Part of a small language model's weights: vocabulary 32000.
MLP neurons of a small language model. Each row is named by its layer, matrix (down: output weights) and neuron, and shows model dimensions 165-260. Each number is 500 + 50 x the weight over its row's rms, rounded and kept within 0 to 999. Numbers have three digits each.
After each neuron's rows is what it responds to, as a language model described it from the Wikipedia text at the highest values.

L9.down82:487393488511523434506555496570441578558541531434527488482492495453506542508375494565470515510463495521362454549519481432436467567576516575430489525435565403473441570507534507428518416559521530546481516511416598683476505475543531481553496480486559572449503506497461484486474586555442428500
Responds to: Punctuation after long phrases

L7.down21:404526494574543467453558518544501551526469478373545433475485473489439373469450597599468515491518523520415554432500515591532482531457545488496522522458467501465447523487475485545468547475484514456562516420515570463419495508451459506510445629451444408560545464468518420466509483499576455492
Responds to: Start of titles and names

L9.down959:555486497469503471516582491520461512437489550388461465491530576495537492603513425514511498496511500451523459524422448564487568436575509405476524509529519497502588562416520534508547572453489498499419497517434478490413468502468496516573437575459485454452536446491406463439466490461415470529
Responds to: Abstract measure and heading nouns

L7.down1279:517537421560567409447471369471529582513482529464544533520458527511571472436499565432451497469425518431467493536483488539471457492490538477439605526507500439445515500526482381478511548515455486451569440407417581546511552482437607545374590575528503452466511557596581490421496508529464456473
Responds to: Table header cells

L6.down481:496474607520496469455599388536549428518508437472508507526397456492432350482473496501513488512500545500411431513449526475561480435501494401473524461463531428496565510536534465560552403578519474509497631534515442538446563420484393514548443529534547405474542426518551433513546519471498433499
Responds to: Table cells, years, infinitives

L6.down858:487518486470616435496502461525474512450469445475509522633494503450504481580393493457476540473509533520446474515450554510404436503486531533546566475467467496553528491515431453497544569515501456494492459485501517552473544522508448565462563505634522526474479390411465481453520463398481535527
Responds to: Predicate start after subjects

L6.down740:557534524486523480467494515604413557477550572454569422518530530550508456487563571566482542515501569476456508604474511433500540517467530560601516499510525474425586422519589454396548531465547546505509477546458525473521435471505437561534519436473520461570419493514456522443523461595401474474
Responds to: Field-label end before value

L9.down392:500485493420540479455471456609551518544501496484585391473484451525572487509410499532569515518547482465350455496483475488477523465468408473518461507457503479556475466539514542495493542486447481481470445418551473438475486479434476551498479453434457584501553490495503519472592547594447523395
Responds to: Punctuation after list items

L6.down158:555546482560511512438525465504554418543536492469572614365534482483582510518509463558414471485485510477506487543480535518564503567471450498495501493480494530509546446488544511510496480534508485534498441495489424545477553481512531500520489544556529569528506492482552521596500486456514498463
Responds to: Mid-word pieces and -s endings

L6.down944:540536525438532414555505597482509464482533476436498448509523536504497392559373498439504482570462464516474581474481579444556366444576578548446474467501527526562468468606397512464449460428389492438533464535561545492564524547619456510453499464515519430523536555552453470459430423559455540544
Responds to: List separators mid-enumeration

L7.down242:398501447521557599511445493539547514515593486471500579485484485457503441610498500468467479461496577500441566525480550494520470512497543449531490487535452490446428454504397503456543457492492507468530527487480485414508428610638537539451486485511457507505468512446483517487574373440574504642
Responds to: Words leading into dates

L6.down655:486418538610513494501578443468499572520549471446499536524392535484461453613390554493510449485547439529441506407476537464489484401483469442435493504489500479519444571582542553481503504479531446491588506526462542499470488459553516442560513576499473591479495505444538499495457513440504516488
Responds to: Lead-in to time expressions

L7.down924:517397553459547552519526487424513460459540444486436486519526546520551507545537493510475482504415488515554496534455586477520509462485484494460461542554479505471450525441459479506554484516577423522409519524472555606471515437575511465460440505481497471559487536516519547475413445485464497473
Responds to: Team/event membership phrases

L7.down644:452510529487511487455502469521437474538563525562447585569455458495481570442451509527564427512456502431505561478551402464462530506552502583534460427461523472487509602420448462506444493525583477507589533399520442532447449631504429521560489526568561508489531453566423553529526514493527434460
Responds to: Cited source names

L9.down720:475454424548510496608554509607530524485496489526416539515410512524449565491563510563596575469610482500429534564449522543459393451538512437464455461507495523489488481596543456445513540522535450496528492469407463571489428511489523487541496467480420502498466496474554470490487479491437604394
Responds to: Field labels in tables/infoboxes

L6.down545:475411479487528481458505535534566484534434456519514479419552396469552494448527456529537491482456579512569482509512595456605481520476507563460503463475461595461483488540518414580523433557530552511509471448446492513374539507517664491518570541588473528494533534550500544441475486565509494528
Responds to: Items inside lists

L6.down1050:488456554316466517473547515544556446456453522473574393476513454533515467445499521463546446502446426436527459571508510454556520543552468472570562512527493439431452542463480500517438515509515398524429413490516474578546590503477491488460489566560440537465460514574456559502494460550532425543
Responds to: Sports and military terms

L7.down831:555427541476485593454537435517541469400393472481451449583482653513542513571513523456524450449488527441536593510527471501478477506493583509548599471448520413477400618500499423474514507537436557419547577487418568486506601550532524435512457445568518488608532544511448579457461546476440553564
Responds to: Start of verb phrase

L9.down801:445541464550543559499425562488523481507495534439558503451490506522717460529501520535515505479544513461391495452526504571470600490473549548580512537537483468531428506603526412538485496456463590521519533545511520414494554487547564566486488477449488433476515504504585518555485479551547505516
Responds to: Standalone space before uncommon words

L6.down482:456531552514514470411527546524428524579507587473694462496499540499656428581499489516508511522540492514400508480562594492520452492498526520601542478561463518499434563479505482567580604447504561451478558457538467520582474555582588470452550506477512504551465538447491495445519495555524467522
Responds to: Standalone space token

L9.down337:538457484488551411505618465482442481567470481505358486507543494614611498528458559530556499456487503553549374557458483464542513546558574513573524524526443482545433544461506494428452437514473433504474590541442493462485464487522448466500518396477470477569447512579482460437458493536562571421
Responds to: Sport discipline names

L7.down1022:442490525562496485502501517516453444561556522433614464508454578474719549462377454479506522453456517509393548467482552470480492536516457487505528481480500480473522532489513477527484547455523479463423546533571571452447533486628571463482497500529513486592407538521595551490542418553479457487
Responds to: Standalone space token

L7.down995:519516477508454541492551482562478566530463559440560492446506377483442528517437471416497522468478464487539532570521488389424517548516526537534550513415512544477470519486593505551469535463481543499534475454550525584549503514519454480474509432543477488487456547415550550451455483524501504563
Responds to: Acronyms and abbreviation pieces

L9.down130:516508499566556573529487512533448448427489541481551472385435475488575452585572472569561456461549517501385459385509489540508446521493523446509466498489463494532401490527456618518459467538552488513580456454401475551612460583507551510457393542576450451539444442457513548518570424535561505429
Responds to: Upcoming year or time slot

L9.down548:468522573492461465461503458469532438499479528593495537627546460534512541458408549382479480521411506469499455501490557554443569490462520544463526434513500448480398486427482444494443530471562468357483546481536543474528512433575435422497478498495526524506442555475527476642463460564567389514
Responds to: Years in dates

L7.down967:508438476522487607511556486434639540466490520461518418531563464476498344549541493515551464497567549440466585467541509464437524491391593507499532525429603531511484549497517499495509479518584519500531493451398552437442493499537456572546456501421630496549604436483500452480511476541581466506
Responds to: Copula and its modifiers

L6.down904:486455552454537457547536519460486483535473567486499558531552556520442576479474572557545535489559433459456529490514455462422561460508509510480407502479428554529444476582496510489518464551550515472473554499516540605517430599419532569529430436509416416524591516468465609487530398509451545430
Responds to: Source/affiliation connectives

L6.down480:514480581405534548545555503494542496611528496391440562499452518450544519488415491543422518481501418553431495466499516507489560444500590496503409549480440510375491577537540512584439488494581574417551497497593573407494453608478506556521461549502492564534558490522523417449488516435535483512
Responds to: Start of creative titles

L9.down109:454502479500520568518531479455515503547519502466564527441456478496458471508406444543491457370486440635427504512523515456493469505448592542482488491485590538530604463524409453514514533526561500477540479452461559506502558503426472409442540416566521532510503505578518404406457446426580557480
Responds to: Start of creative titles

L7.down674:605542482564544534494489561512426492477467532498445657468473454468468536474500600547469508496555580463581565590496497564517486466495478463494485461435508450454514411476487482448569559524463470480505581465371404492475456521452445512504459542530498458356415458498507545491573464509490446583
Responds to: Word pieces and copulas

L9.down714:451422555578467580467482648567482424412516482473490513470486401559547473436471481467529517491388504509423529547519546490470537485448518543439476523475534533416510447533490551434481527518452450594473510474532561507473486565569467561530448593544354487427514442497468427497485575502559518443
Responds to: Pre-verb slot after subject

L6.down138:435480469408464526449408500462506440439524462436508590491517403465509584507562541508560594555463445488466515362585542362528436446523583552515386604552561584472564534500477526465488455562477477546356579575489573557508420543494485453628502548494435513512510524475533461391553493529579484480
Responds to: Noun phrase heads

L7.down1073:486539422529552526451519530534543516474534564536552437494541383614536543472568554670541468532471573511607618547494541478488518564414551445512561425521428513524492391594482466456468514515565465499416514502445503482535542462425545450520462398473492460518500550492412414528561489455469588523
Responds to: Table and infobox cells

L7.down610:520552495484500435477532450518538508574492493543488434567521470484490504465454459499485408482514473421611470468548526504503460468427687525536471497505530547459575586530511442436522485538509538427569527487419520468480512481516641506515482533494493514492536475481558428542556557568457500422
Responds to: List-item boundaries

L6.down474:591499484557495449547513498395487471484506555426569426578570567516515482512502508407577457514551526572431506560435530470541494564462518436552498537485550517511478542466450589521501424524484571520397522514387496508567516582552480471418554425543555549399490448552482539497481520524488383489
Responds to: Acronym pieces in parentheses

L9.down322:509486518492496499534460499503432563492567342500460545491503424563555523537479624452456611411480509558513511475490465502471516537442480511512531478423499476499468459502455623543545501472464589553484584510445488451476496479501443560525533441389551526523498491519474405469569467569434513587
Responds to: Copular linking verbs

L9.down474:501572389474476568434471507581545436611557402524540409639492496431455524605499466498551568540479567491469519559554525471540527514517545425580501541527485484421639497494517354484560448579515515539550546523471502529526503504511536585509452514508485481499458513509517505527554494557439534514
Responds to: List item endings